MLP neurons of a small language model. Each row is named by its layer, matrix (up: input weights) and neuron, and shows model dimensions 0-159. Each number is 128 + 24 x the weight over its row's rms, rounded and kept within 0 to 255. Numbers have three digits each.
A block is one neuron, or neurons of one layer that tend to fire together. Before each block is what it responds to, as a language model described it from the Wikipedia text at the highest values.

Conjunctions like and, but, or after a comma or long phrase, starting the next clause or list item, e.g. Pennsylvania, and attended.
L2.up915:150122149130149138123110127122112072129122134116129139116091109148152141187122129152095109092118139137140096097095086143138141113122147182148123147152145113168104104120151150120140115154136123098137109120079113115127137104171149144099150087095133136144109156131147109115135135126137166159120065125125132109102135108165067150107122126099106156116147138161095135167104116114135101106125165130056106123098093160106104094154148163120105143151107118133123152111140140117093080089138134

The first newline right after a paragraph's closing period in Wikipedia prose, before a blank line, a new paragraph, or a ==Section== heading.
L3.up153:082129126143116148164159125131098130131135135139105138140109155141118123129120164095115131078143187112130123124135126145143135139070121093093110158156124151162108106133072194102132131113133127112139115140154130107156122128080168126116130169177082142136129162137114111129103100158121134161149149130130117119131108160135132139100155137076095183093125142097134187127151108103146153159131150143138107115163087171098121099114100134136098136095148160148101125157131116118088151086158158
L3.up312:145107122128083137102130126154145116162141128097128112121134158161133120113109152118121140129134140108102129136174143116114158106102095077095144171113148124118104121121155111181107120119137115125132131170108085108093103195128151117135147134142138129129184159118111141135143148115110096157122075103097099103184135118127136122142125109111113115085101122083171169140148148165055144166094123132091133128163151148109134137117151136122132092126137163121139140129121174141135158132162162
L3.up828:136175148103108112123128181111120065124083128109143112105132123127120118163146155134107115089118145083105101166184123136146167155098102167119129136084102157120119151122141155109118131094096135164092143143109119097126154109119176065151123130123134113150147105118158109136132160126130139148118129137103073107118151132135144147160098134078118189119139148137136133123118146157122135118122158132132144132128130135103143124117130153115121111092096176112134146167170146179142153070123128
L3.up862:153129082152177078152133116144137131168148141118099164125153114130132183082147134106156142136057138117157105090174128129153155095153093113085117155103109117140114128127160132136120086122124134087107131142135105139128113145045121154148134143120132137142095125140112116151109112139149126154115117119134098103139104138150125127108113141131119135128147103148104131111181126135108138133126153135135143146126107133114150159141077135132136118179127152112166086150134143117125119134115116
L3.up1294:139120085139170140102115122143127108160127118185120142129093078144123153116102086167126092118112155141102134126084105136146143160139108144128146135100079142141163142127115150165131142115139141157124132129106160134186084115114103070100118092131127176112098096135113135114122131124147147169119148147158118125139129093121169121121105107158080121090134122153131152095133115152143134124164160155123113134115137166100133111124129101188118143124091148150112149138160100134119169148135088
L3.up1572:133105127140124135141119177139156138108207127095141122165123131154147159139151148115127101111138107142129151136091117134112131072142152113139116169136125178104114126164114120108134177123170104124154139128098119105126135130149159157105102156174152131152135083129110141161114103102156128101149155154135138107137137117140135098127186148117107157147161136093136147112131120096105130137145152123099143115148136103110135090140130152122150077092127161111099113147127158118096138107153163
L3.up1688:128104146118121138139105136151110109105141100093137119161130163140108143152138125147119178160111152123139169099110096113137117068105125108146105186132142138119093123147170137116113149138141103118144109121155104092116152096103170165145104124145116138122101097171135092130125103104121141109142094095161114129145183086127099110123114095084148139120120139105146116112131085169105124176140137114068128138160117098139158103113142161125122153135131139129136116153124146137145096142108163
L3.up1817:127102109184082069124131174132139112109138107170109127082144127168111157166126125144084113124109129131149141146123128151149103137142103110103126134120112105135128122034166138095091128130125161117127140097140107127169129166140127104118103167143119164139132118146097134144136084184144145140135096100093129115136114169090166103115136164118082101105145131123153108168123159115116093159114116165070143141165129111099147116110156137112113132105138110106165148091140127160114145074135189

Connectives and separators that begin the next item of a list or table row, such as and, or, as well, | and decimal endings in census race breakdowns.
L3.up64:074137140126129154112153136128074148108143149077159129161112121147160119143159166122116126142120145142121133122112131111142117117117144125131124187110156118092103139156115114122104153098129104136145112161169142070140102103149131110155107097106159126168122134101133147124122124117108160159153102085128134141116135105118126133155124101113175134125140130100073116118137124144122148153145107142129127122149145146161124120115125152107144125162165128122133185115133126111163108128119111
L3.up96:130100157131096126158124164140107125161113106143115128098138124149164133095077170123135127142108179129172170105154177160175121108094137178171149163131146093148107090109123138079133130124114169155175155166126095154092128128093141127102166099082163131129116167126102168149093100146112138117143130098123141119174120107107166143129082138133125136100130114095141155108108109187058124142113126148113123092107119132156129091113132110138086093112141147138123142117142111126128119100165149
L3.up119:119151151090117083123154128125133159104156105087113119156135143137120109112090135122135137156094176133146130105152100122147106149116123130126129150134101139116112124099136119138115154179128116151146136141122146071134144162138156118067111178154148105137102146130136107111124153078150074157133084137091102159127161147156110120065130067145121144110124129145143118126119140119153121153132127142152161163169120153111135128146138110107103161105141111132162161105159157114119131126123139
L3.up226:117140140100126149125147129110123121164162119177107133064121132097132099141064081138109137130121119149125143147124124126126106140116112143098148126142103088117140137113095119110145141114115133138129150155117142120135128122112121146118102105145133161128157178128156117111128154132152163112097151127116146090079146125111154105142155083129125111118149123134110119120101118126134168140100123130072182155142107173132138098098139143113155086109137114126179165086148096110133129128103065
L3.up716:090176149140131124156105146142137116126116150148129148143099104107143109123132159148152142170152144108091163150134101130115130138143113131099148119177149097099081092127164151105161115136126115130129114161154114058123139120136073106147141149127124157136109128105103117130154121113098176143092146118110129114114089154154079126141160175101120146127168142152141139126145125089134127148095170074106099139142149111112136135125116146116110111145109140063171120096164121134095094096114153
L3.up742:140125116134124167121136132115102095153134127086146116061144100143153128115136137154132171131118134136146139149100132131109171082073118101150104142126168142149100112099108129131148092136154143079172132092149134090149153163130132127124128130138122096133124115109101144152174080107112113120148112146133115120152115125128125155126108137120121070110136142090139121172114121128139099131125098161117143173148096131119103167135116180144132135109095133162137095144140176138123127149171121
L3.up1012:116134157134120145130119141130096124135141159143160166144124123149094160078125120143109142157109099120087128121126119113112127122097149189137128113116100139116126133142097171134118142157112098152103146133112133098142148170135159057169150114099130125138145108065115086190163108126152169138166107094159137174072118162089091136144088153093131148116087141121081139122154161194132137140149101172129152115158161136129119141150160095109117130142103117153107108114150120106089129122113149
L3.up1449:123156139146112145113114104150081140111143112105147105130106117136132118156124151114116147121143138098099170104137099103093075099141149081088080152090162093137142120114136138136178185131110136130138117137126115083131102129091157130144135152107150114148103140149120131141158144145106125129147141102125116120103135093140102138117098073109093177113161152095122156131143109164105147172139143119104120137143093181120130113107149166129105134138134168163183153150146145106183128129144146

Coordinating conjunctions "and" or "or", often right after a comma, that link a second clause or phrase, e.g. "brothers, and is", "at 520bn yuan, or".
L4.up363:080140127124160142137102170174131092126083149136134072086154110136148117126136167097132127132115120152134135110148144116150128101064118115107107128130116115119088081164134128131171179153117110136137137136147115112090148114122107144119114125149144145183113122117130096136143128140123146162142076115074118129105109135114152127136130127117149131096148144150156146112100143117115092147111108134139117138140170166142128146083134152139150130172091126122143147149143153097131103081148093
L4.up720:114134149125124161139113116124116138133108140151141118141146127096114106094122101143154165150142106127095158125067114165137100135126107124127099133103114124122105087111144144128147120167164086137101185116128134137099113127119080130133138115133189138121142138132153108141128114097116164094116142141117141132105143080114100183158103142133077136116147109145166110146117121129129108115083151141123135162113129150114136134170118157113141141081087126108169142127120131157146102124107142
L4.up903:133132141088127150131119126121101174135097112120150115124142141122155096139144159131115168143172147112107142107126138160126127125090112117141102082114143147122168147154142081114153112083115151147102137142093111109135131140113083143089137117103149134112134161105143128105105138139134120144152121102096133113122129111106153154101110095105172104170138108119144126115133144141133116159157128135127083131118144154100135121144157162144161116108121098100102107110122143141175102130106124
L4.up1028:139089122115060152085122151153099123158118140185110135119120109108136141172134128125161144155145136098118188153112111134098148143092117141132111135118106129152107145156111147147129106097119133152133160123126132123153154119145120168064135149119122141104107085160159122151136111150155114129108115101095105116064138100121110102102144178077156121187119152127098150106112106096097119145112111150102163133126108091113126187142114136159136151124100139158102190093110149077124119146095122
L4.up1226:139145127068099123113133152117127137092119114150103144131099145175192089125115147135150139137125153129125148132128131106059088128120116144156121151122131135140137132070116158123101135101124123159147138133106104102125106108129095096136167118160171146143141118139128139097090151076144118164126139127140144163119113140154124127130100148082095103152111130120144099091174110108116120110112099124113161144134149135123100100151106118144124130129144073132122099133100127148129141159137185
L4.up1579:146127142103088134128126138136131140111116119113107101085115107106099103149110092082114182133144095118090158130147136123098153115127113162128145105117180136132123125100167154094164139110112133165096106116143109116123116106117136101098132143152113124129137074136125097162099142104166187132129114163135141105140114088127103154138112158078115146155149085133151115128126144177147134151117131138100118111094139128126115097102145126115127105127111136126082141123150108162130132094140091
L4.up1615:108099104127122146141136147143091132117128105129117155115084120142105136097129154132143173109111117137113140146149119098113112131109157098165158145122117148110136129117108139120150116139131101148132122102130078149133070086112148118128150166132162127119159126134122114179140143091074130167117148132095130140179129114146103142144158137150147080126157155140117122113116155142100125114125148114100150110167136078078129085146105157136140152142163099148113133173098088095162124176081144
L4.up1652:122138136142145100103112131126132120117108134115114112108113130110206105110134110137130198199120116129090120066124163134090117117122141144127157167099105105129111104150164175054177152099091123123113132143141088102107101120134146110095167143129132113141132098070150151120158145084106142106136130168113090091137163151111088121144129156120152141098119123099132119140143107125127111125135100108099104164175126161176159144125089138122141123155102139121108195112093104146136092129135128

Line-break tokens that close a Wikipedia paragraph, right after a final period or a section heading such as ==History== or ==Early life==, and occasionally the final period itself.
L4.up40:121113118159129169113132101137152132144163094088156123144082127153111158165151089118150144179115154113135125149125159125145112099085139107101117167115135143167130136153157132125132169118146135127114128080109114110086142171119160112109149100128119173100136117070114097155157144120129179116124118125148112150161153086150122118137133129127151170095162121126143138119108134140189103165160135123083138105113140115104123134082132126126148108153122121134108104147088168113143160132086132
L4.up527:143110116123133153103107146132102113147125118144141095120166140098127124129107132131102160143096141117113119094144124122120168124111128141117092125152168098104142116129155153139109125088126107116133127140144103067129188136159119153151137114158088156123129141162106104127149140104112114110135155142120116124197124144118114138167175141119080116164148144134113103142122112156102093186140128096093123130147133192145169115132107156080128159142152173090131094119159121114137122114110119
L4.up780:135128128132090131103128102131138145110164119101131155152094135127135165170170118126140123130132153094144162133135158105120132105126109119114085146100115128127117155143129129131093157172145097095136119129130143107105123127117113126111119100146097164151126129166103086147131119153134124059111124145151098139143132133139128129101137131124137141128155122136163125131127110130086167166150112106157156146140131184165171133029107115119155109132129138089171167164111174131148118095129157
L4.up1165:155101124147112147100151140184128130168163083126119132145139152151090132143140134126102129153099125117103123155173104101140120085129118159132145097097137089130108102112134135137127160173122123100136103156134097102122124094108137161113139146123097173128094127118146119109170159089140155119115121143128120183146139104170142131116130109132138140113138147107133150108106130130110146174162112139076119167107105145112138131081137129115102159145135112139133141137100146106153155097135147
L4.up1177:110090111152090159112117123153161162141158128079123150116101143094115165161171126137134139136152146103127150111123138128132110101102145115136068181120116096130127116176145159133132157130138110126152127139138085092090147129116150118118158096150100178131119118126106127141131118076128154100107110166179085136144173116172115149098174118111123161114159110087136137112127105133092143162185123099135117154134106133152148145087099098088128131138149122090152115156104166123144153135142161
L4.up1364:113108126122165136108108125154086117098141103168117128120145156126077093154123132135110118112110120125112188117170130138172124149066059158142114155117140126104150157139102085101106128141185110080160104153146098138121116154076146113098151118147080145169136147145112126126136110131151114162088132148151118141144138128108121151126147112110157133132130122149110159121153142142129129135147119094121099124142108134125157109142110119156089147134131137095134090172161173168113137136156122
L4.up1795:176136139104126102146114149136159156149145109119112083112134147121097111155108120112119156105143154165147190113154139121124107120138125149128112129113123105176083154153133088129132159171130110123143133124144153104126113113112126109150119143084111121174110111121100113109119115113150108157135122161108130126108142095121129154150115118085104108097106074137089136134127130116102114147114106165140125160117125124117071146119146090113132144186137136147146136123102147115146103094156154
L4.up1901:125072126077115118146134158140132113129079132151176145097136163118102144084159132135156140161116107097112117149159086109116131141123101151121154136133108168090131153119097098114149147111145132094117170135126114087145138098158150156096125087142129146127164137171144159131152095149137112094138106158125119108114116169124117139140147142144113107095140081152130121136152134082118132114153119117145148155178122131109132144154135095120101109122177131126123141177104181138126101069173149